python train.py --bias="none" --init_std_up=0.0153 --lr_mult_down=2.0 --beta1=0.93 --batch_tokens=131072
MLP neurons of a small language model. Each row is named by its layer, matrix (gate and up: input weights) and neuron, and shows model dimensions 176-303. Each number is 128 + 24 x the weight over its row's rms, rounded and kept within 0 to 255. Numbers have three digits each. A neuron's up and down rows have the sign that makes its largest values positive.
A block is one neuron, or neurons of one layer that tend to fire together. Before each block is what it responds to, as a language model described it from the Wikipedia text at the highest values.

Section heading closers. Closing == or === markers ending Wikipedia section headings such as Early life, Professional career, Awards; also mid-word pieces like conc-ed-ed, re-rel-ease.
L5.gate33:105118143131092115158141114149101114115158117164107145115152104147141124130117090128120073124125147116130153119113108114133114131101115103124153104159127081119140136110149130100124127149157143133118145137122080091134125142140126132109104126095093156135132134188148158131137074102089137132112139114125170158149131113079088148082104115111129148110105145076117135149175070118154102122131
L5.up33:126107127121129164150099095112136121090114101127123103109104124155130103132175159156132083116127108126133158126128131117141087114160120145100143133106152131124117135085112116127146128111153098125159153125097145121132106134137098154125078172145170209100114110102122109081111130177121156110111108134172131140116136154113174104086088137137149114116148091119091101129152088122100092079117
L5.gate261:149172098160107187136118153119109138137145124097148169092149151137115114139099121146146118115136122150161122116150109107110096145109132160143102072109151069138134121151106135089154135135124104127133165203144183162126124110106115144094151138120113090114116154147111161098125148173081118124107134120141156139144139097132140137136167133136096150131097112169157128138118101098148129107140
L5.up261:137143128144100130085127087127104154124141128108101134146131183105117113122141109145162166159141154102178099077169138110090155140112190146120119127127153164138112175151111113069087136111139114139112108147160122132137126143135131151127130150173115147155152111142136086134179153078158104158126097162147119071173164105122145140134182096161121092130103153097121083129112152136119134125094
L5.gate271:157094162147088154170092176110091143146099114120128139132143123101178129165127138111124129127132150122108145110155158135086122138087094145123111136150132102109117151079120128079149139130118135097110108105092076160114129106057132125131113112153100123113143079127094153109106128153135129151114159117105113102169116108121168166122109151118115125130131127127108100140124148137127136123156
L5.up271:136099139126087110107127156151077146123132126148183131081144105122164133132159166110120164130123170121153137146123100107167133111180165100107148117137118094138131111162185116100168127146097140126106118156118097121080140102124112135096144143126154132139078152125126112127088096123157150123097134158114118160149134109120177136167108134160098116141126138167144130142143132162121127147144
L5.gate307:138116172131122138123139115178105136126150148106152134124122130121170154169119122132084107092113119110101132142097097139137092063117170104094134106144085141111109084097116152103110155125124148098094157104181154102116180085091161143110106086170152141166135135136106131088134067115106117104144141106119152145103155163127117148092148124141105122104164162103162093133135146155154123129121
L5.up307:153125145119133157113104099119150149125135152078101133132130087135131141119103132061103123126140097175143125118141121138101128096153127134102081094111096098079095058113109160103095162125140138145093148146155139114136141142104167096119153084156159149116113123109094100087132090083155153099126139128148117134128157148126098146167153114124113131153131125142140085141147130138132126131073
L5.gate488:130075105113124099077111133126125136100138146146105157142138132104131146151144156140122114093124079127126163132141132103153118138146108135141142128123123141136138114126132121151102168136094128162127119142126156090131115122140115168105091109152099151126141151134096143093123140130108167112142159144137140126080153128170179107094131158116142103158155085104127094103125099156166131181147
L5.up488:157105121143142143123111139142149088085162109127137077122105109147097149122096120110151100110143133137110135170164114157140146103151162114149117127099139127131162137128166131103127128112145132110168140114161088159107162087137144122089147072104103126145145126167083099130121117138178115129147135158135168092130125114123125157134107114112148073142148084111153148165114054125106126158133
L5.gate735:143142186108156133145114105109137168133097135126095104131105126145100148132112144133109105123148108160123155153114126136124120129167126167119104182190119068091071085122138228125157152108169123105176109142129154141137164130139139132100159149165152158125092158104109120085118118100108196154112142124103171117140179106151100104124143116143122092172130144134118145163113161121162158134106
L5.up735:169141176092133118141117129108144165149080098117117110142061130162099155152137129146099095116156113128140135131116126099131113115152128151108096165157149086048055087121125221101127154121159125097148097128142155139143172130125138123128148112177160140104114129128120129105153133113122194109131121159118164145142150138169137141126131141136111088167116184139126143138099155095160152140124
L5.gate752:148102108110162155101123171086136143143117103156104126124124138089112030108101096141136102093155127161150158167157144142135151138094122109144172130140184154128160111180123107141135152130132129131095121111133126120107142143114179123126074113122135137142123126157156154108133117122134122130148151165161123116147152147105119092143159145116120143114135129149094140093131135130106156128113
L5.up752:192128119142132113114107152155114152099111152108109163126132139115062142125161123144137126105126177130133136145148107195124133152103179145124158125144144151152117157174094125136154152114126127150139112118136112083132158146137144099138123125095164147106165099146152135157110131176127109149118121154147162134143123132113111118160100139154147144119139139118121137131089157144121145123127
L5.gate763:186142133114126111151186125165112145127120133162122138156136088144160119148125165157149117125108111169164089118134102125088119116127106127094133099148129141065100089069118115119095113135168186109150143137136130141091171124095127092121151134085138137135115113159154161125174167160089143102115144151105121158086145103114086133102129160120135139143095148149146116111105118129107126134143
L5.up763:117104117134117151104100131172166130110099136155128115154162149158129140113153143143111181164123105064175145152111137108181148158095101139141165145134146127135104120149118133152099111107142099086120117146101169077151117150153162146146145094142121112102140118170137140131151123145119126119133118106124146135121099133123092119125162110126117159145084115123128123104144124132146124135097

Mid-word given-name pieces. Final or middle word pieces of personal first names, mostly in lists, tables and credits, such as Ger|ard, Col|in, Emil|y, plus some other foreign proper nouns.
L5.gate226:153093119121135089145145118118067157125086172174139177119139139151133113146099124159120106126117127121143131125156153148108133153111136164165125120166107097151149129112121117126142147101107095134138083162113137110121111163163085098127118155130104167178111121135097121133151087154128136107092141145184116171119113113110143114049127117148165102113139121118124158180128118135135119114106
L5.up226:105109121126124143123153124146124125128125198140118108174125163158106137142120097143134100139064102113085140136139124100077135120119133164134104132128145089150117112135142130113157124110099111147147108094152142151106141146154133133078170173116113120148168134106103117127147097111160101111124163104165104124118135100143121104111105128169140076119119090103100136166121105182137114109102
L5.gate269:091140123106129184147098145130088110114099138138143143104139103140154105137109143125133099131104094111127106146148113138140139160091132187153153108171128094126144153143139090104156115124176098135144145153191095136164181130147129114133120126080159117153127089079121083162132136119090118159092160115122101145128137170097121124144120150138124126151143113077118138128133081138126133161108
L5.up269:119137110113111105122136143167127137154082080110126159133097124110139103114150105107104096149126114079136136142133112138121110146127113164146097106127101127102108152129106164120130146132129101147069129145113138123154160158131100156144117133132141131184109091146141114136177111129122094122143111113172098123116178145139131137132147185133080118147134120133094193157149126115119151104095
L5.gate353:164124126123116138121132104120113111141112152128129146142129146109144115121134089141088125128135138106126098142119136171101153078140164172131118124140084142125121135094137096100159105149154127129147107141177126125112077141093105152119171098163124149166087164142157112130087089094133119128184121131167142122114140147137121146157150146116155137148066111160172132135123127161123094122108
L5.up353:153152114076141127145104135094132100156072154118134166156115116146143107142139150134083133129117133126129128075151105164134114111176143167142122101151121131149160151104168112144121148154147120083122149129177157153164097116160088159106154106096121136166117178162166131104132087120094130126155158160144133140105105130148134136116107123134148088167109141177132130123127120144142108129132
L5.gate484:144137114131114136089143138112160156082119161104145153124122132146093143101128102172153094109122094132106165131159127150117122151139083154078155152120119104160119122108143113116135148100094098121169115168131106109154090129102102129094148129132097116161189144092121153137134138106115140109135167106122109165189163098109092139120109065112134100144084141134176156114136130135146103142097
L5.up484:104143101165144160129149127128123195090089133130122149159124096139139127127143142108158108146099110141139139159146153126140146155121096146143136134108069132124116139137127105116137132155120169077100119141137159119104171165151089115134097127100103131166146109087140168131149137097101133123127120117107126160141125144136129099098103144135173121145128162165182168117111124099130075133131
L5.gate522:084170133110137123164110100099130128166113166145147152140112125125130141153137114138106090140079149126144127117116152132132177170099105168108124114130078111142154156113116112137113115097129092082123099174119175117134157115144149114095117154098124105133088125122134146092145105145133104137111148135152128145087144099102124112088144140130161128143136102162158134133121092136138079123106
L5.up522:103166155147097149195126155091104165135101153138166138108131118138144129169136125138132086141085102150106125124146149127139135129118088145143103137107101151123121145117157092146130114130113130117121078152139136132134118142128126132145126115083135077148107114126085172109160124156109140122137147137119158112094118104129107152113103130137183133140136119167141173136127130125127125094114
L5.gate665:113072151128124132146101088136094116122108132138140147163103114082138138175145119161109123120104111122143122178112137120126153122127126146123097138188142084135131113114152152169171137105132135154127126138147135146110112123087153149130161117075131116136102151156112133091149097138138165136116112128127083143157105120093116133103090149138141141085176112146123148138132107127141134125089
L5.up665:174089128079141116132117154145119148129138116106135131124113104093115132138081133181090138168100173149195129116077136097084096152082141112122161146123111154139115122085096111140135147143131062130133102148089165114148136090117127118121120105106100192128149149103133138149157128137087125121158113147156113077119121109123142139120120123183167113092142097140083115170122129134166106091105
L5.gate666:100148143151141130168155063092130081154091163126097168133139138099132136096148111128113118129146101111122140160119153105117169152114128130115159095136153132147111200124151100155116105092126160144114103176164149127118116133101113133121162162109132099170098105132126118120161118100143089121130159152167086123097153115123163157080167160142195107132136133114123098136131128122120145115091
L5.up666:102151088124136175126162126160147140111171141160138122150139146167131093102178066152119083132159137142164161114090144113098153092172116154144084105168152167097159107115120117134141144133146149085123108151177146101143110146141121113156144145107112129118119130152132091129125113099129091116149149182124115156131123136132079068120126187110152125083163141186115146125096089122135104132101
L5.gate801:109105121147125141144128090101120121133127125147155150146164145152145103165076094145140133135105122155117129116127061136101138160098160139139110118130092130118141110095110166150123100105085099124141077144173100090151145115134146099139111116096074107136116116114087095100152131112095119140079149138131090144125146144126124100088168151120138122120138144129095102119139113138150131164156
L5.up801:146107111122102105139105115171126126136124138144123161159119103170184130148137171136135119129099142126115149133136129130124162109117125149114105154143134120099101137128148150140165107089110121105144109094105124104159099135161141117076106135121135108106114129126108128118173115125042104144071167137123118156145155149100154104147160133101133138133141191111149101091158112160143105155153

First-name word pieces. Early pieces of personal first names, mostly mid-word (Is-ab-elle, I-re-ne, Gle-nn, Ol-af), in lists, tables and biographical prose.
L8.gate7:106149121150113096155109122141156099138056132129140125105086122123118174143149133165122090132098105143116156091108132131128106166162139139143139105108150136131146143128171094164103140135147094131148129089114111131126123162090130097110092128112120139167115125121126119104123142162124116151105173102142148124125143133085126087124157140118227098134121152108112134116111124175091152144151
L8.up7:117137099134088134136094105120121111139067127144107091177104120115107158094158139116190107137137086126112146105106148123133128102123139119123111108155146137115101120162124172106126111113130135115150112098119099132127157193101095125105096134099115166104094108097116139114115124154148113146078077143121136164137106140130128102102114158139125117154164203120137143112131131167101112135122
L8.gate83:127124100123124091113159137137140111160094164127117178123134121125158139150090151154136107094154126160143112113133123121164124110145160162125127155141155131136132113138121139116109142093105143107135169145107129094144167142144116107127112102134110114111120132144139119125116132123140142143121150182111132152149146113122152161100102120136119113132091162150139133123150067143104148081101
L8.up83:119129139137160098158123138101132132112086154120099163112089103069130074116106135105131137144094103164159160123121152075097117135126130114148142098132094133149132103134150128091077097156166115147135143095107106139108123141105157138149126188114080128093134151074160141142167130122152162098139139143137137114127101115091138113059104141117132105106111123114103112104135136126105116157128
L8.gate325:169125112159091145136156119163146125137148116130122191137125107138116104098133111146128115119126137171133153123100119137100107147106116140111097138138099132118131107123108142152143108165132160135125136175109091122135144177125078118144155122132122147104141138159147100101072150170104125143143112139130142122132174074108136151159128161125093147126104127136142106166116107122100169116138
L8.up325:099131104146138151139129127108137119135134128086130111134163116169083087122139144181136167126120124134162176157145109113091137097132109142150119086134084140095104098127127121131150097142124176128100106130165132169135162176176111124137130117110122147116113118120135132091154156063140122111167105119143111131137151112091104134095092116154167107173109115113114163087136150135156119154135
L8.gate426:122104101148102142175113085150126110122152146087082156127107079139117101121143147161142127113108110129144130124128129110085119106107177140132087140148121136096130130156123128152134142142160155127102103148084097108149108159087141131138117115146116101158101091127140123099146117141106145099111159141147148151135144131129138155092104098113162105129100127121116171107132099151120181143126
L8.up426:116066094107138088116126139126151076158114098133094154121140128155111120119150148107127158143131148120137124124100117107150177109134149161126139136125161156118154150114102130154136109155111146091130126152121135112117177136146163162113114105120115090122195125132146166139118122065091141124099080106118126143130139113138126147109123092143164141140148128131134078117123121111138122158110
L8.gate487:110123151153180146099112129153127119142148168134126136105130126156161145167123147177156150154125116118132135094143131119128162121108155162113143122142081105123130137119129116094124155123123127081112114164154120113156092135124148167150140163103138100163133151157123140113125119092171074109107108132094145130074125146139176156121136141124136128095136096192115152110128110187110162143129
L8.up487:138142128131155121149130140132136170161102127130121127135164147128122163117131081148111105164146046146135117098097172107165126135146139147095134124168086081129139105114107137142115108106155095148152120088138132149106150143103139161125165129107119129123141153128147146118082112130151056094143149106118148128122134111178139158138150173121153110111114109175138131141126131147158092126118
L8.gate612:139128167118117100166113085152146083189160119168117129147131108159083096145114119104110090150140096112156109097111151095119135156104102157126127124112092134117134136128098124078120131132159090123116135138153145106124130121133124093141104169091154089171094140128123130105135137134100107118128157069130121141118108118112142165122115110148127096117137155083074107080116135173113124134129
L8.up612:083165109117104115156099120104128130119136162154113153088128152160141132146144138137139113136078132135147128125121115133142142151140151161169141126128134128103129159104123126111120100129147123158136139156108142109117170134125118104102097132085131113158122147149091114162128129155134150130155171097127165161117143105149136086139137131108136148101135141108125148179122127106123154157122
L8.gate765:126143135134062102144121137132133144156127143114103104163169122126074121134118112138144128163149153143126148092132132134090123140115121133134163148128063183119121154143147126105093134102127073143130115113109156129139139138111129127128163143114101114123146158138082146172109135130157093095160141102101121149130136136148105132117112150165144120079113110114124131135158111139095136112145
L8.up765:085090100119119129128114136115161041121169167165153131106151148163119141127107123159166112162107106108114105135129150147130152136116141157123124119155090132128169129126111138090119129135189086114162106133131132100099144149137131112163155154090099112138147152115082137128129115133133077123154150096121121122111139118124155121123145154125143159128138104143122113121107132145130131127149
L8.gate779:044121121140147137109115131120132105115118132104156144126126097098139113116124112149173090108142124092138121124144131109112118107103112156122146165108104118150164146104139161091151087106149124141140131178136160117126108128118083146152134157090131097148150156121111114128147142109151076144084123127142135119136114145135119138137138136122130092140093107136101114124157123142117140103102
L8.up779:087116115129162091170156151168113120073098102119096125125113123146133128093157138103084076136128114123121127137132119093144133091115113116186097142186113160074131154082132100101104148141142150110126118131084130165145121130112138087109123080067117130124122071128117168136084136157055150130055095114140148107132128173125119131092124094091097101136129107146122116138141112117135099081166

First-name endings. Final piece of a person's first name, just before the surname, in lists, sports tables and credits, e.g. Fel-ix, Ludw-ig, Pé-ter.
L9.gate467:134161135114127152121102095120112146162144145172124207130116172154120165133105150158166109143141152107153121101166142140160143098106141146102127096115150097057112143124140114107140139062135139119132148154089147110139098104135141115130134137139095167119100110185181100095167089150103108130118148117104100107096106061111156095114141158150165096108105130125142102123164118148122132104112
L9.up467:134130137102129120172114112117104067155107147162105114131103171167136146148178152121129137136079110074124145127160140084118131147147124175155108099135133099111115130089145123096107074153139093149136150114098174161141139135092149146136164101143096098150117092115146120143140143127159084102135124107150088132122144134112134126125096110145129109155169119149107134147153092156137136139129

Sentence-opening time/setting phrases. The end of an introductory time or setting phrase before the main clause, usually the comma, as in "In 1960," "On 8 June," "In his NBA career,".
L5.gate120:122106136150152147049143131110108097167129141150101121146100083084145174192141140142143119136109062117120129102170162139127132139103126159092131115082102095119157093121113114148105121127149151145131093134100157135113145141114139105151124186113174127120162143136152088111147136114101122128158126155108139101133130170139145132112197160113118139125146187163144127113139184133078112145085
L5.up120:132139108149074144125099114128114112133095084114115117121119146131164125116119148135174123166113129163115133117160101127190142131112149131154105126118125125170121106120134135115143133121136138159160114083143126106154159155136159139124129092156147129147147136120138129105149154143127159106133114064165099142106165136123152098092089128135112130125100095088123117109133144127140125117141
L5.gate249:129107127140102086104152148113125131172130148112098142123124141129126112140100122143144098139168169129133151123125168129156155097120158136108117108101154150140119150159106124129125112115111164115129117126119131126127144095124139166112100132141134113133117127150133096134164120132102092168138092146108117123097090143132120153117158115122163082112128148119135136122170156109112123127111
L5.up249:064147111141123098102113136099143127112142171108128122136091146152136086127125152129135123155110110076143103132098113140127101136116111151145117141163174120093121116158121134152121133138147158148111092127135128106136142145169158115130105108100155145102150107140125121152161100159110120153163134074130126136108125102101142126079129200141144122134147152129105095118178137100122152126133
L5.gate413:110126142116155081155139141115125130176140105135132112127124121120136160119099117135105121127133143103138114143153157083157127155088161122155136170131115112171086180123164110114137138163117129135093136136135121107118147113113164099119125146121130128139116155111142135103130161086144106111130128106150115092116137135124113141119137143081144144144115090176103121137132120122120156168129
L5.up413:099106175119079150159110168117159137150154125131133103120109123101118117135144127109111136105118161106124136136126136106157103169096089130091145130159110126115096153194145137140157146117146104127125159118129128106128121094154121110109111080114119167127132149174136126122186134132165105143138117120108135117145115120137147111120134111062139123119132093148112132131120115123173085132135
L5.gate504:099121181116143115114077123164091092112146113112076124135088113101119114108145150123091144114118123126140160124144127119114133155113132182140132161145115161109127187132114133101158145166149140159151154153148132155120149077137138137134110153087133177106148121100142121096177118131154144146153141119113155144118119144172082142106110119117128163100143132127122108112137106148145135182092
L5.up504:138099130109145100121112153099147161112170122128138103122118116109150130148187113125158150171139114088119119153097139111106162100105138122110152114182112164129104154130155134108156076114134139098112145109134136106105124103113133124123089169064144132084100127133163154132149093077143108093144163132109147169103142158082111144148139130115144116145121111146105123125142105139140135130136
L5.gate543:121096128137091125101106130128108178106166138129086145135171133114151133107139104059084132104152129085170155138103160113120146104121118149117165085125112109147124161151148120143135129133103102146114101150166127093085111106128173106117102188114127147105100102123123159132136100159127098133163103139099118112131105068138138168197150145139110143174094108128139128126119105169117138177133
L5.up543:088123106171126129105141113114137115126134150164135122140125163109108148133101181135136179118142166122102126156145128123118123133124109092132117154162135150140127150131122158120121124143138135133142178155122151056160152131101132133087124121054147132114107082131104132148134127164162142129156147104166178152127145122096133126124144133115101138117124077131150131109112126116169140180110
L5.gate637:110108117128106087109164125144197123112124115166115096139143131113116170106159140130145149132112156116115144109093105147128115089120153152136142174146116118155107166122129161116162178164131104146109141147151114108148115144094147126118162159136100132123143109104124104102091127146100092128132110165131120129101079091115125065110169110141107097127161161118119138126142121097141180109169
L5.up637:079118159132124160135163113132132134139112122159106081118086135118158097128131140074115090115122101080148148135123149096106105149117120165146097160123127159152101140134134142105155121099134164149123130151094126156100121120118122146124115133143162154142147152121178179176108129114129153125103109141142102122121124149134160189126111186137130121125143141151130183116112105149116133089125
L5.gate741:094096156120114106093116115143115106133119146173098098140146131084136110141148131161125104152114120090153133131113137129134178139155164156138144125098174166122148141199105114086131136111170138119088131140108137125115135108162144076123114118119193150131104140120134093140167126132121111136128128130112093144139124135078113141115141164098122145114135176187136121140156113119149124126074
L5.up741:113141110125124144104111092121150086123171118140125132141108087095141169163150146161138123124152112103163125076160127146129165117134122154127108121127141123185138097121166128121119138126135109148134134136136117115115168087094128132143122103135152126088152106119141153121125118162131094097194091142167139157129108143104115158113131128099094134106099071110162112068130094092135127127138
L5.gate803:107142137125081138096122118102086144145126113121109129130125111133115162112151171126102125137177176131155142155143157120102154113116089130084113099131139111143133158140137154109166129136115179104109135149112119142129140143138108129130117101107127124118069120153116135132128127146147106095126149145137141159107110100087144167107159115111135128160121096143105111138133096147136120122143
L5.up803:113160179107155095120139126095121182156125158133093092166151130093142123113130110106119106098126134119117139135124141115140149139094110111129102144171115156113115154135089099100117139159136141102190147139138131130135082115150151095131147124123168163117093158139149151097135119155096116094131129125114092137114108118131117154112125111105109129107116123099134145111112111135129130095109

Heading closers and connectors. Closing == or === of Wikipedia section headings and the line break after "= Title =", plus connectors like and/the/to after figures.
L8.gate307:121136147119116135163111103151150101088166121167058095134100128105162151131119112104117071148146112121107154137144109132142100126147149143117143139137160138132117096145117109120088122121138113111152093125143182141117112139143152113151104146133094108159164134122093105088133112138120123154120095165092168068116154127127178107081083161122099081151074127093081141107148169134134166131144
L8.up307:132122149104165141159120103129102177131136063153142086089131113145120137140162093184133116176150095122133086123180162113136104150077129115128104137126138099124092146146127113119149143102174188157142170136134128176101142169077149103071124126123127143127166094090138081131075096120123123137120148136162096130115130131140119103074082074152138119122175167128140151124122158131164117111102
L8.gate332:136115088107133108124135122110153088133134094128150172129106074124112145149096139128141115141113134080132117140153152147137137143117117124102100148091192077135137140159141158116114085119140137159111147128091127133107137140148130141120130130126167125108145105109140071089151155104127128120150129154101094162099099099134092126125125090100101077115118151167094133169141139127131154092102
L8.up332:140124121118168149129123131130117090108129154129112131126094134067149140163099124166140118142164133133130101167144113158119157158119151192117087168146111106103099149163116120108075134143098134138118103145150122135077145109183147083087090103091142097083167085125125072120094095128084162131139098117113071157120140181145145099129117140150129098137085136131092140157104136135146159133160
L8.gate523:174102162117148115142196125130138100097148116130132144056117162143127142098098144133129109088083128097088120122110137129157157115130140121105148146120115134108110141095120127158107121116153142110137158105119092109146174135122120093130099115135127145125112114130149107152159109081125131143118163147126155113184098116101118119153128126134107100139128178071094123116089123132123098097103
L8.up523:128120115089123152122139088116146166114125153135117133119120120096085137122127115161138175128163151164126145109129106109151132120164142125104094109090144137106154143153143077126131140162154129103145157119164120170110156164055095124132138116144121155132083149122150121151112160128114110142107129164087119160115115113108130082140134148083121138137144102124137141114125126130092136114091
L8.gate540:134130153111149136177131105139097128139079071114162118103101112128126153143156143183128117109161113123142155157191113130142145127093154130115130104102134140141114102090099118145124131079100092139144119119125108170138123153145150126134087127189109130089125128097125103127091060106083143077119114161115126084125126084136129144134125083078114080108138118125103115164151141115137168148118
L8.up540:125201130155146121138090144137173114112109121145123108151106100153163121104149121117140091103157120134088137132150113115131100117097117082090170109149129138153091132109121108114108148124166165132166138140133169130154133083182128139133094123125117121114094130143081111095145140125129137155130162158145085118113073141151142152160128106184091118133104060101139119147155119120123124125122
L8.gate552:095174162081110138127134117165132151172101109149141088182095091113128136122117150129123119142135139119123122161122124121158122108138128155093088162131158090103098119145136150103102119162112135117160101125092104120130156116103147109143167122121148130070127134153153139097088142134074155155144139107071127126135179133142126102125133157096106076141112164107089115122105168124144172126109
L8.up552:160145116107090147087153075142137161105080140168152105153117097158133145144168146150159118145141148117092111134160164128112165132145134141101066121134142120128081104123114040112123114137144085096136112132133124099166149139138176092113139105134114172100120118092148117123078119106095154128146155126071133188156141147121156090138133116105080089143125164139116098126097145167123125146135
L8.gate595:139151159092164140125133164188150140130125129143083136124157088099110124106087136133046128166130116093133138127152151142193137104141130143106131125121148104124081127121138143124142129107163130124154126157139114113130139105134104154093131166174140076134112161150142143139136121107134102142148133123133156133137135108148113129128151119131110122145104131116109128105132150102126154127104
L8.up595:172116119162135096123154156093130134144108146113125157147104105084123124139111122126139190167148126107178129070204095167110160128115129133170105138148140106136079162156152081154105122169137129104124103085114114138106137070145148124119156130138163135144145163178158113116158105129134128126146110122099099130138153104125169129093136147096138132127102160124098139140129112116097116103163
L8.gate715:090105119143092080118092122141135160148109153126156141127106104138121167120152120151071136145098159129142150091124135170159120106128124101142162130101172086158066154129135183127155117113161129130102115111098124077146141091123130175113151128131126150078096155132131079129108156160139140102182110137112135113101116092145079062160138148097158098125154141166085085127130103158137130129098
L8.up715:115181086165142105064107178117148115132097131132109078138139078149118141155160151135133090114133150093140122116131156121125175119124117139127147164129167112085103163141162164070115157126183166149172132119139155161153168086127158146125172114153115172095129116155153055155177153140108150088161118090153108136147127133131126108099126158140128111096115106108133119107127105148132144111127
L8.gate831:116154137124102142076166126138143143115114137139095122142122111139148131114123171155136117108096116126080113103154126151108141127109109114151080128106164116143134159109076187163140095102154121120105109110121122115147100153146112137116139112149157104138152118106148142091137142097077133096154143134110111132107164096123143141152131125120101112120180064072100192138150129155119140123140
L8.up831:151133081096103146145115190139141153088172099106132127123118097135128125102163137133118135089096130173103084118132069108089146128124134136113098094104110140138161120110116135099121067107146150138146060137130140066078111088122098150087109111139092160134133103113126102087100118129130156133119123128102111141113122163144093163143118149146164176147133125100130156098153095132096162115141

Sentence-opening time phrases. Final token of an opening time or setting phrase before the main clause, such as December, season, year, or the last digit of 2012.
L8.gate287:138130139127050147148127118145100103129139146153111147139111118109113139115104139160126160129116158075100129135102144137103179201140144119122084123152116120138102116087122125122136082163142165120130112113122158093138119101167117102169164133086100185151157111166124139113138111139163161110125099145119125096172148157142078120109121137128162182131103146122153136136117138137139144158112
L8.up287:105109110141136093140175133122101142127112118159133138160113137119161111116135106116122133122129112126081091168097121093088156144108150126135093151108143116175132134107050153094137119107149102148122118125138155149132128135088119140117130157100142145178145127132142118161142121127116111118144120111101089095181167118136103159151143116144101156146110161121173113123166125115102158117108
L8.gate314:120140138094115104074162102131111149127140123125113089113101155122147096151131127115136128131165142150137098118124161085145126150112131167100139125140150138135132122139138151118122111153136146111143074162108094130109094112118131116146125075142139166130118190121083116162139115164170114155163092152145098141138132088167110125175132173173119122177138144122105102128148133172154162144136
L8.up314:112156113076101119151133113132136120137110108102125131156090092117126120130081133117099147110113131110124130155110162088129155105149119091151130083132114141139154139179153124149072127134123156113130124137173120140164141128124166120147098166126141189128086130144107136116134131083144115135133158099118136101130132178150154122111175159102126090100107150101097090142117160137144126122090
L8.gate335:119140117104108126149109131144139108117123136137119122134133084153106104139109116124145138112132126146138114155123107128150105154164124123132104148106142129138147144100143109110152088117080126102136126190121132114147129109127154130098166086140118112158099093099134125103142136128071115132170098122074086096084144113162097106083113166145115153090136097114102148181150116158158149127156
L8.up335:125129112103125152069155144107148143133135172130123076123131100109147129122088170121159134135165131124169080133105162150126189143144129131142138151127119110148141111152092098145163123164120120198125163155134129113090129146144185142095097116120135156093134201084133128139095136166114090115170156102130101147105101135133126166161076151103107101108124112133121118110123127130107106081090
L8.gate531:068100181094097114150129128172113127118165117134120151158100133098132131147145143152160127079145098131164115102113144093107139159136137139064109140196158073116112142118124164097123148125064144152136100116159169123113113142140132090150136141130120126115171127105128108109140131149118133126113125095136115114155086111161150119142125126145158134131107134114133134132155101126142099121117
L8.up531:135123188096131170131155125131082147124146100129153100146149151113118136129161120153099168101132117121137130098110139098126156072144127140149100139099131124141133160121119139152195118144147119144126158159121109104149138108109135093085121091152151149076120132083120168147071108147148129083141106144116109167125097166133060095101130127189123156133157092144137162142105125103136126118169
L8.gate570:081173143112130131145109119127152097158161144146143138113082084138144169123117127114116136166109132109150091131090117128132121130145168135134156147105091111144158136129133150150106140123100097121095099156132116109146162143113165081113075096085118142124113118102138088133151130154144131088146147103092122135132149119109118166128122132105102109106151136150155133147116161131156133114119
L8.up570:137156126145125127127134134106121102085138137142136084164092143125106118135124146160095136145122138129122154090144136148122111067156100098118110146116114148136107159143165114109127122141141130111124164161123084140119138114098120140086142117176156121119139112062157108137093128109119143146128125109115139119095138112125125127148174164145076147110109130154117087101182138130172114114113
L8.gate699:118121153093166127136135089136124190104124123131127116091151130122086131150140121105135106104112104067163115093079117165178150122161119154112110117074153082164155132114112152124168107142145144113124125115125107150134143162161107095113147148122141155164129105139118188110101164159115135110171096133139139112146127172087108122126133102109161114170142129131187114126141136149128161112097
L8.up699:119137086121128113094129091126161137125147123139083088095146130139140135107155116127158120128125133117170068115114181107123168114149136102096146162134096122102159137124148118149120137145118084127129119105111113133116104104113159121129107101150157096131153102117163132119117120108101163136134150105101136140103161143177102122162137139112111156101119107155180149147101120130112165087119
L8.gate720:093086163097101124166145125134129118144099096150092131157154105108124142097137141099105164125101133152105129112133142121142078163119164112117115138152164091122141121125127152123179126128104154113115112162102145102150162108133135078113082143119165167108128116137121147102106159186146134116130093125120124123088122085152108119129162146076135155113125138153072129112134096132124125125122
L8.up720:110142156132117090094152128123117138143138152089125114100155153128164084117144113149116142122127156103102112145166164136105154133122110133171154145112093207135124149118128120112102199106134105159053149137112113093151127098112142130085151154146119078134137098091148106114145177106126113107135166116169153123083099109130136091146108142146138138148155106200141087170144145113120135110145
L8.gate781:107159136132128118099135106130090085164158106091127129085124100127120083142116153125140100124113119128186087101164142145132131165137166178103154144147139090115132140132168128097138170140114165102111112116106146080138102135154168161112126151153195130136167137077110096168091135151136087093166138114117150160113111131146131125151132164154134191109119128143100100099152121132109143119110
L8.up781:122121125105138098139138150102124128164122104157118148125144137140172125151136084101115094120102160135133120130135140066156065117102153125112158156132150145081133144170134131161094105109124074156084132155109102104163167072148146120126144141129132112129133167078165097144159144134116127131114147113142077100107131132139126115137139144114144111103126168114174160146130145120097129160195